Part of a small language model's weights.
Architecture: LayerNorm before each block, rotary positions, biases.
Training: a variant of Adam for these matrices, 5756 steps.
MLP neurons of a small language model. Each row is named by its layer, matrix (up: input weights) and neuron, and shows model dimensions 112-207. Each number is 128 + 24 x the weight over its row's rms, rounded and kept within 0 to 255.
After each neuron's rows, "fires in" lists the words (lower case) most often at its 100 highest values on Wikipedia text that the model never trained on. A number after a token or word is its count.

L3.up675 [163 108 166 128  99 151 108 121 134 169  99 122 133 149  61 141 118 138 107 138 151 129 110 153 128 114 160 127 122 150 153 165 152 119 134 143 125  86 133 124 137 156 127 101 102 125 148 148 165 114 109 164 152 147 118 106 165 145 140 135 126 110 160 114 104 141 150 157 106 120 138 147 108  78 166  81 128 141 147 152 151  91 101 141 150 132 103 135 119 119  88 151 106 108  93 132]
fires in: "located" 15, "at" 14, "succeeded" 9, "institute" 8, "york" 6, "its" 4

L4.up573 [ 98 138 177 106 133 101 131 109 129 122 159 101 134 135 146 177 114  98 126 181 133 119 107 126 104 126 121 164 103 161 159 103 103 127 135 142  86 187 120 107 150 120  71 127 122 132 137 121 130  80 126 152  99 128 114 108 157 104 166 119 124  98 122 120 121 103 118 153 149 101 156 138 102 114 130 130  85 144 106 142 144 119 176 142 105 186 147 135  84 125 155 102  94  99  94 169]
fires in: "to" 97

L3.up1026 [142 132 132  95 111 114 125 103 108 127 128  80 129 170 157 106 116 120 164 151 184 128 102 128  83 145  81 116 107 106 125 127 137 137 107 157 123 141  87 119 124  95 163 129 114 154  96 112 138 132 115 123 121 147 107 119 148 120 152 138 129 131 135 113  88  80 114 144 133  98 174 147 105 144 140 122 105 128 109 146 130 163 124 127  84 135 134 137 118 130 141  95 109 160 160 167]
fires in: "at" 82

L4.up257 [121 129  69 129 120 115  76 159 157 108 137 157 115 186  85  87 120 103 131 114 123 124 100 105 178 119 128 142 117 107 135 131 120 135 115 141 124 136 135 114 110 193 162 112 131  95 135 141 128 150 149 160  84 168 152 173 139 159 194  98  95 142 144  92 158 120 115  98 130  75 116 139 135 127 156 112 122 133 149 112  73 140 155 106 150 143 102 116 128 170  93 136 124 142 156 144]
fires in: "and" 48, "the" 17, "bbc" 6, "part" 5

L3.up221 [158 111 104  92 148 156 103 127 136 138 165 122 154 152 162 121 104 124  97 130  93 161 115 116 129 125 143 134 116 146 136 100 125 142 123 146 111 132 126  94 115 132 148 125  86 136 136 155  97 108 143  80 115 179  90 120 123 135 115  75 138 128 191 116 112 122 133 138 126 131 140 126 143 105 175 149  89 101 186  79 136 147 105 131 139 159 138  93  97 100 129 115 111 140 123 153]
fires in: "from" 47, "until" 19, "after" 17, "before" 6

L3.up1486 [ 90 139 142 147 157 137 156 136 115 136 176 119 114 139 154 176 111 172 114 160  97 109 121 114 104  96  93 167 138 149 171 148 118 116 121 129  89 119 125 120 167 138  74 122 154 133 147 117 114 150 108 155 127 118 152 127 148 119 143 112 127 166 121 103 145 143 140 142 121 131 128 120 121 135 140 116 164 141 162 134  88 136 134 130 140 173 139 111 142 141 111 132  74 152 139 153]
fires in: "to" 32, "is" 16, "as" 13, "the" 5

L3.up957 [ 72 138 116 103 119 183 147 129  99 134 158 101 153 106 108 140 108 147 140 148 126 130 126 109 122 145 138 141 131 119  86 107 145 127 116 109  90 126 114 104 131 117 138 126  90 168 160 100 158 110 100 166 119 126  84 152 117 121 143 118  97 166 130 140 120 124 135 110 154 133 149 126 160 163 156 159 147  99 166  67 143 127 141 131 108 126 129 128 133 135 167 115 150 126 128 117]
fires in: "into" 36, "series" 12, "best" 12, "railway" 10, "radio" 5, "2004" 5

L3.up57 [121  82 128 154 139 159 106 111 135 122 115 120 106 105 137 157 118 122 144 126 128 110  98 113 106 118 116 116  96 120  85 113 166 132 103 132 113  88 110 145 147 142 119 128 101 140 196 148 159 149 129 147 145 110 124 147 151  89 141 121 141 115 152 137  95 139 142 107 155  99 118 170 138 122 154 156 184 125  90  96  76 122 168  92  99 149 163 108 116 152 126 116 134 162 136 164]
fires in: "as" 34, "s" 21, "their" 8

L3.up1106 [155 108 100  82 148 150  91 100 154 117 113 125 120 129 106 137 123 115 132 116  94 114 118 117 146 154 136 171  38 144  99 105 127 126 132 158 162 136 146 141 132 122 164  94  96 138 112 163 113 124 123 124 147 168 118 179 114 142 115 137 117 109 117 154 145  72  97 109 176  92 115 147 164 168 131 157 120 106 109 110 182 119 110 141 126 145  96 116  94 124 130 158 158 106 100 152]
fires in: "company" 17, "album" 16, "came" 9, "film" 8, "minister" 6

L3.up149 [129 147 120 122 148 109 104 147 115 130 113  98 155 130 143  88 103 129 117 105 133 133 109 136 121 114 103 128 121  95 131 124 141 162 134 165 136 143 142 149 130 125 180 105 120 158 129 126 159 133 102 159 146 167 205 161 137 148 124  75 149 138 135 138  78  92 132 111 143 139 157 163 130 113 124 169 158 130 154 116 144 103 157 101 120 130  86 169 116 139  98 118 127 145 114 151]
fires in: "new" 22, "album" 10, "game" 9, "company" 6, "rock" 5

L4.up1144 [ 71 133  98 157 142 139 124 120 154 173 129 123 109 134  88 166 102  89 166 110 118 161 157 135 121  78 126 162  99 145 173 115  95 145 109 141  47 129 134 133 150  98 156 107 101 129 110 158 167 155 121  80 125 166 115 102 107 146 122  99 129 125 123  90 114 127 103 107 126 132 116 130 143 127 117 182  98 125 139 113 131 167  97 127 117 170 125 147  88 136 110 147  83 144 137 136]
fires in: "on" 58, "burnes" 4, "turnout" 4

L4.up966 [149 109 137  83 137 193 156 117 139 122 112 120 114 106 136 159  95 107 124 130 138 106 175 120 113 172  95 118 120  99 114 148  93 115 116 131  66 107 137 112 166 196 121 143 100 155 108 140 120 140 144 118  84 139 134 114 131 140  95 121 155 143  96 118 130 122 116 140 151 105 137 114 137 144 148 120 150 114  98 105 111 118  86 148  96 145 139 170  97 103 156 128 123 154 115 147]
fires in: "by" 18, "at" 9, "are" 9, "days" 8, "1989" 6, "1990" 4

L3.up418 [123 153 106  90 125 136 129 157 152 131 104 113 122 170 168 145 117 149 121 151 115 165  96 104 136 102 134 115 152 153  96 165 118 155 108 122 140 110 120 140 139 155 140 128 105  83  94 143 121 120 149 107 157 165 117 105 115 117 151 129  97 138 138 113 135 123 114 187 131 119 128 183 114 130 178 155 129 148 130  96 129 112 147 150 118 134 139 174  89 138  80  60 126 145 146 153]
fires in: "in" 65

L7.up72 [117 116 114 103 147 149 121 112 162 163 139 105 126 159 158 172 108 124 105 126 123 129 108 108 126 137  67 159 107 134 144 138  94 138 164 129 119 127  95 161 110 139 149 133 157 133 143 123 132 141  92 128 155 136 130 134 127 158  88 116 112 156 152  97  99 130 115 139 148 151 103 112 111 153 157 118 129 128 138 121 117  85 187 101 126 153  99 116 125 135 124 144 126 137 162 176]
fires in: "this" 31, "these" 14, "the" 10, "is" 5

L3.up828 [147 107  95 127 123 170 135 128 103 116 104 150  75 123 131 164 104  93 120 116 132 146 136 150 117 149 115 120  80 156 140 151 148 134  97  99  77 107 152 153 152 132 113 117 117 121 105 126 118 131 145 134 171 129 116 168 102  94 111 152  84 148 126  86  98 122 129 152 111 154  82 134 114 112 148 133 132 144 119 109 163 119 123 123 111 122 158 138  75 125 141 125  74  99 105 150]
fires in: "by" 100

L4.up430 [126 104 162 121 109 110 106  90 114 174 134 119 130  99 114 152 137 137  97 161 139 142 139 114 139 125 144 130 156  93 129 136 113 133 124 122 143 139 104 149 125 153 166 103 149 174 138 125 116 110 108  99 170  84 149 108 111 133 126 126 105 132 158 167 135  67 131 104 125 142 173 146 139 122 139 161  86  82 158 102 108 101 115 127 149 175 127 149 144 125 166 152 119 156 110 144]
fires in: "he" 26, "after" 21, "area" 10, "particularly" 5, "book" 4, "government" 4

L7.up909 [130 124 127 147 168 173 105 124 135 121 126 127 129  94  71 147 129 129 101 139 108 124  98 135 108 145  98  95 123 105 143 147 164  92 104  72 160 103 122 139 143 151  94 110 110  95 139 108 132 154 153 128 119 130 122 158 164 134 149 152 144 136 104 136 133 133 103 119 140 126 135 149 114 146 111 102 111 131 171 150 124  82 111 139  93 158 118 127 128 178 154 151 121 137 150  95]
fires in: "kg" 14, "one" 12, "no" 11, "three" 10, "two" 8, "second" 6

L4.up822 [ 90  86 101 115 184 148 150 129 133 147 151 119 132 115  75 150 149  87 142 121 155 132  88 132 112 154 113 117 125 116 157 128 162 120  84 142  98 149 122 130 154 130 173 134 121 100 135 167 168 116 114 129 126 123 127 139 131 122 127 117 141 125 138 171 128 131 159 146 148 136 184 153 102 121 154 136 157 100 120 178 130 100 106  79  77 113 154 130 107 179 141 120 112 135 142 150]
fires in: "on" 62, "born" 4, "service" 4

L4.up429 [135 108  55 135 175 131 133 157 144 118 129 125 116 174 126 142 103 106  95 104 115 172  94  94 133 115 137 159 156 136 142 126 127 142 137 131 115 132 135 129 155 172 164 133 124 144 107 132 157 182  90 196 123 141 147 171 160 137 177 121 173 155 181 100  85 134 135  92 132 147 116 163 175 172 132 154 165 149 142  94 107 121 167  97 136 145 148 145 139 102 114 123 146 148  98 113]
fires in: "the" 55, "one" 7, "each" 4

L3.up1300 [108 105 113 107 148 129 141 121 135 132 109  77  98  95 122 155 133 130 109 123  89 130 119 138 118 102  78 141 166  83 106 113 150 167  88 162 143 125 127 106 125 104 144 137 133 119 124 143 127 100  87 147 130 156 147 159 126 111 135 139 116 149 153 158  89 137 136 117 104 121 132 150 119 121 134 160 170 121 126 118 143 129 167 116 124 156 161 159 122 134  77  87 126 126 118 162]
fires in: "in" 59, "introduced" 7

L3.up296 [136 123 150 122 122 132 145 124 120 122 117 147 165 127 107 202  90 145  86 150 153 158 129 140 152 105 162 139 151 168  96 127 113 102  94 126 121 115 145 103  85 127 174 133 123 137 163 153 109 133 127 102 111 118 103 113 151 145 123 142 144 142 160  91  99 138 128 155 155  94 142 144 129 109  97 141 104 154 165 109 123 132 110 127 109 160 119 137 150 143 167 123 148 144  98 165]
fires in: "located" 13, "southern" 11, "and" 11, "its" 5, "massachusetts" 5, "arts" 5

L3.up1258 [132  90 170 105  85 185 109 120 128 104 119 129 119 123 154 142 131 124 186 101 149 136 154 132 101 125 135 141 174 106  66 109 109 155 111 119 152 122  97 158 118 137 128 148 129 134 165 115 135  79 138 134 122 112 131 107 122 147 109 105 103 112 102 102 120 111 114 163 151 165  95  77 158 117 136 132  97 119 136 112 129 132 128 121 104 114  88 126 112 104  93 121 136 110 149 160]
fires in: "more" 26, "most" 14, "series" 6, "ministry" 5, "includes" 5, "minister" 4

L3.up449 [147  87  99  93 129 163  97 100 129 112 119  98 145 128 137 180 117 133 150 163 127 131 133 120  71 110 125 122  94 115 130 125 109 139 122 148  90 124 163 137 129 160 137 108 126 124 130 117 134 100 137  97  94 144 174  98 121 122 115  90 143 137 131 159 110 102 129 134 123 149 145 129 123 119 179 126 171 119 184 156 130 112 106 109 137 121 120 110 106 149 131 122 117 145 112 137]
fires in: "since" 21, "until" 11, "during" 11, "and" 9, "like" 8, "from" 8